Weights of a small GPT-style language model, trained from scratch on English Wikipedia: untied embeddings.
MLP neurons of a small language model. Each row is named by its layer, matrix (up: input weights; down: output weights) and neuron, and shows model dimensions 0-191. Each number is 128 + 24 x the weight over its row's rms, rounded and kept within 0 to 255. Numbers have three digits each.
After each neuron's rows, "fires in" lists the words (lower case) most often at its 100 highest values on Wikipedia text that the model never trained on.

L4.up387:117125146143113123133152110132159135167149115100139072116127126191119134107156116079090152166164173079126133111136134142103110149148131165134085135126138143147106116115108204127145105089146103129128160118099126110160123129085155135084124129097118167107115060085139107148161160114101130151139090108113173121076180143149126144124145123122170129170138137117178139128133130135114069118104101154128168166092127117121146112096132142125131101133135144133100112115103135153092117147108130094131150140118125135148159113108119115152142103123129122112102146133123166142114128153108135148
L4.down387:138167135141119111076134103165125155098092158137134106128119101109122157114130108108144159108128110074143136130132110152117113117110142161137168140190116114156134118125083155111142132135120156145177118137091138145162074151142124128130122142102125141105122135123136203123106159121166124102151121055130118108138113128151132110121109095130156153109081132103142093158111127147144085136143089142078138117134126151132156151126120106150156113138114136124102106139138130155074097119127139153105110133189092113093128167100126112149106101114136145176141153185169119108113134112128146124
fires in: "to", "has", "is", "made", "with", "gives"

L6.up298:169167123117107131151126107147098115134092162134136145154152103113136135105125087131135140136188125151134126083123157154128076099117139179128146100128114087122121152142108146119134099103150144138126158148156149090138121135078138128143082157127151150097134132121135146134165151153110099122128100150125146165143169115088157156131133128128123106174188167150151111101121112155135146140137135099098130160119152083126098112104097102111137111099127137150066091187154093139147125147109111103183107115115141087138130100141088163145105090138111129141114132120121121144113141157129159097
L6.down298:143164127140153082075145132125138104142114120135103128110113090143094116121121133118126161114101111135165145121130126157176127123181144138069147122114145130095135159114170121112113162109116145131155057147119086123124102133109144130076117108110146155102123128103144192167110118138108133143112089118144111153119146096124112119123120084136157113113133125108121149132120108142158179132117117104116101114125152130148145069141136101141137138115138201140099115125150148122127119139104121137124146085192158151132125078128145112157122152112103131153156157114115130144137133129181125199
fires in: "including", "as", "according", "include"

L3.up755:144137107114113121151114153130107183093130128089147109189132109103100101105163094088086100154103131133073126115124148136135109123173129123083102106120151193134106179120149131135120158125137164185092118160106124140080118119092137121117145108127138119161139105100132141170129150147158124144107142118133116110168139130143167107090071139118116177092143129130174114090101120106113142141103114114128110113134102142095126150120134125146136100121098158100129136135113107134099121113146099101098135178111135129147158127124153111112136076163103110142133163081122130118146124156148149129
L3.down755:167102130137110089121113115115148152129152124120145119146102120093103145111189155131143097102103147134079102142114133148135153128105133159074144154114166143108105141125143081110135172129095121173128123121105123157142124115140128100142126088117120120116146117116135129136123135177150130135129166115121140057127139141136129120117108141113094164127110148183130043102075127106125161140092164138138136135170147155122142121142179111115157120141082107137099130130104150174100142158150122083125153153109147077118127141176114145119120113109113123087139111116112135142145122116135185134
fires in: "she", "career", "gold"

L4.up616:139142136147138130122156089154143104160107080121114095090086136102184116101120108094138166179119147124154132148114155118153087166124104154150121173138132115151091126125161137139168143167121156097161130092146095142132134114133180140133140108144125112147154123078158119146111185110146136108147128114091146128088157149130137116127143131130161085092125111079103139105113096129132126109125106144067146111163126122120099109102115122098110111135152155127128140106147139099143141133167138125089145149121153127157142127088085123172102164140136156105163133128138158113107120139071154131
L4.down616:144120130126158154097084087162123134115100100116101114088181138126170108161139143112114132127158131148145135120127151124137115142119170114168121141138154105120116140118165084162169120219101128085137144122129165134131185128153152105118170125119124103116132100119132125167103166100159125111120168118133112086102094145116173126139128124123080101102120124158117113153143133128149106120159139135051130174118102137133101147106147141134114137144150134162131076104111111136092140158112077175104134110131119130163112129149119121131092112136115130120144122139093133113144102104122141106
fires in: "as", "with", "according", "length", "only"

L4.up619:114137127147118146137130116094106130121098147146094107155152148129130153125094156143120106147131140102137113112142141074142153158105138136095179131077104110155107103116130115190130138135161170124138120127125129166083112117147171115115183153097144095160133135153100140113114112129127103095109111194122108124139130134162150127109114134088086115135125088078143138108153129079159129080134115093152125151148120125107079148115147142135150112142089140145122145120154119138090096141130092120079117161173155127141112120104135129098121163146131119151123140135095139199132116119138082162
L4.down619:125101080133128116145114102104097130154122142128118135159106150139133080080128166119132073135117143105166118105138106088175128094131121121117172111150142105160067137116126163155123153141157140116148163129116106188158101153133125145153135138145157142165136072120119109125096133132130133123122135102136128136083134167117085115119124138125094091166130097142137120132140124125115191160153148148138137161117122119113191113121120157091127148129144110142150156122130138111063145081152168123109136129158134141128122119097106145105097120085118140101071147140108146106164119131115158139
fires in: "no", "we", "do"

L4.up730:131141135159116106113138142085155174138169110143125136122143129104122131120097156111115080157126174144136134091121150169121149089109115080149109118070133114114133112122124139150100124121145146121093137084098153151130118148099170104175125130147185143094127133152154140141143157152136108146128156139131110120095111111139116109153078139095115138143123116138112125143117137124139078162138113085157109112127126135159121142113144132133118097137108132116143089115154164175106129095166063136116159126124159170110102155095140109104124131129123097157172121123173112146089082152154084083
L4.down730:108107126110135128117083113130147163148132103122166158151107109122138084127119152165151168145146110116143118113112128098128083123127106127117109127189119128137114132136154103139107151143135146132149121152146116122129142141120152138133117159107117149123093162136103161164103148124109140119089099102117120157139087149126148153127146139115090155079087201118142095108088113151144135098158096156072151141136128117140129149097131140158107109133161145165101094064182123098115147109144092146152154124117182101112113145131125164138141094109098084070138135140117114153108177132144124124
fires in: "its", "to", "career", "it", "can", "system"

L3.up401:147110146125140151129128154148117098114137149146151097150124143116163136089135147123127111130147122164118100148100099123158115145129160107128150134137150093134078179125102099134151130106104152078144110083119147164151079153109117132111145107117169143123130092107109142169122159119159114121120126147086099077122143140192118152135104119140155108138107088113150114099109148154117138115068096128152172113161140144108118136147135073106089123182162090095170112148116148144083119129139102123101109144145145177139128073096108098128139100135107134135114139136140131118131162122130163153
L3.down401:156170144097125103117105154149079135150140118135094165087103142168150104145149131142140138163112108122120120118129141169106130113137111111114128145150137113157185100156125100127136135151134122113100109142100149137113139126119080103121135120152165077163140139134130161106116143154099094135155147120105186107080071093170116083167110120122098132116136128136109164163102131115136115125162157168136113139151106154119157135138106121118117129119087118165125161110139142134145092095148151149142161091186124138108131100090133131057132113155122125139126148135120076158090117123124137102
fires in: "no", "life", "this", "apps", "date"

L3.up127:102183133115127134128131141086129135173140128118111132148146131096121109097129140166111135135155160152098117139139133147087108154127156117115104141146126096187115159151129108140157163102111120166130103140131173176130114167135115111168157145076124145128156132134133131140156106145130102166161112163139135149118159164153125144160113077097105133134109122157097152166163156097157085132138122110136133165104164107132138137162175074130112130117140107145142164123142168133095107115130137114069130162133090115146121071088144113131101159137129155114113154134107109101097090127124145139
L3.down127:138150127141171156139134159092152110155117083117089140113157109141128108101108131148146144132150142133105106153147126150122096136108125133138123133115144111179112150165114102137150154113138121136118099137152150142124154164167117133101131084151125153143137103137097032107135111140108140132128097152133125142104160136096140112140090097139158123120159159103089169150188142107116070139125122124108087140130167118129122172124146123090123164103115147117157173132121148155110114112121081145116132148091115136154099114110160109147084169153105137132098144145098091112109083107169133107
fires in: "is", "it", "diadelioides"

L3.up186:124135163120149154158142117133136135061103133154133104157142111122152113159094137134122126150190065139125115139123167105150156102106121125119142142174136111126129103125157183142126089085074152134146130106095118140119123103131123074146169153161092158130131144133136131143118155113120154156144138112117114132153144131091157093066123094132132149161119133130160084098120123125141121103122121133119141140148110123116155097126131066156102121075107155165091134106154091155137129142125128116151126129158096117141115165127131092114135169112110087123121103128163161083129169147146113123
L3.down186:121128131159143149138125117144147129094109128148130130172149130118142123158108135139101145173144089114151117110146163132152142129154134129126167124168131122118085131135111132113135127129100153124144098124139108140067084105170135098090128103136117176101141136131148122131103137153110154121170105111129170084155157128136138138110136090121153143115145129125128085101139095135139072105093150125086117110112091174100119128101120113147066093080093138160059121130146124205117115156137129115107169134130095087140121164122130125148123122134133152130142130102149146155109134187147162141
fires in: "had", "with", "has", "having"

L3.up76:169159156131122094128150163147118093141099142160082119083138135121111179114111084148137107093151130129124169151141133150197121100143138106152171146097136119129105095134113141132141131147140102077125090123133099125109128126144131113195129126105125161108142149153145121133144147086131140130138151112101164162150117114095100086127140172093147157142117134132103094131116126149139130104121154081123128106136160162127106112065084111123117118135090157152127143113149109114132102093140136160135084108149156163135136177128092127135103171156130134127103109128113154168144138124150101094
L3.down76:140118071094147152151101102120188165095092116122130139111162166114136155140134138095075140111112123135122097113091135128103137179118132111110097105140093162113106103134114125110183104154125126135133147149111164110122146156130173093092111073126139136140131097088108164110179116151140122134110134177139093091119164133162145133138119082140134150114120084153104139124131129092145102186119141181088174107135122108121118100151138146143119095127140152194099129106110125126127116131134145120126128107132162110170129120118133131128166129118130149111087127138131163131121134129147117160
fires in: "was", "at", "is", "assunta"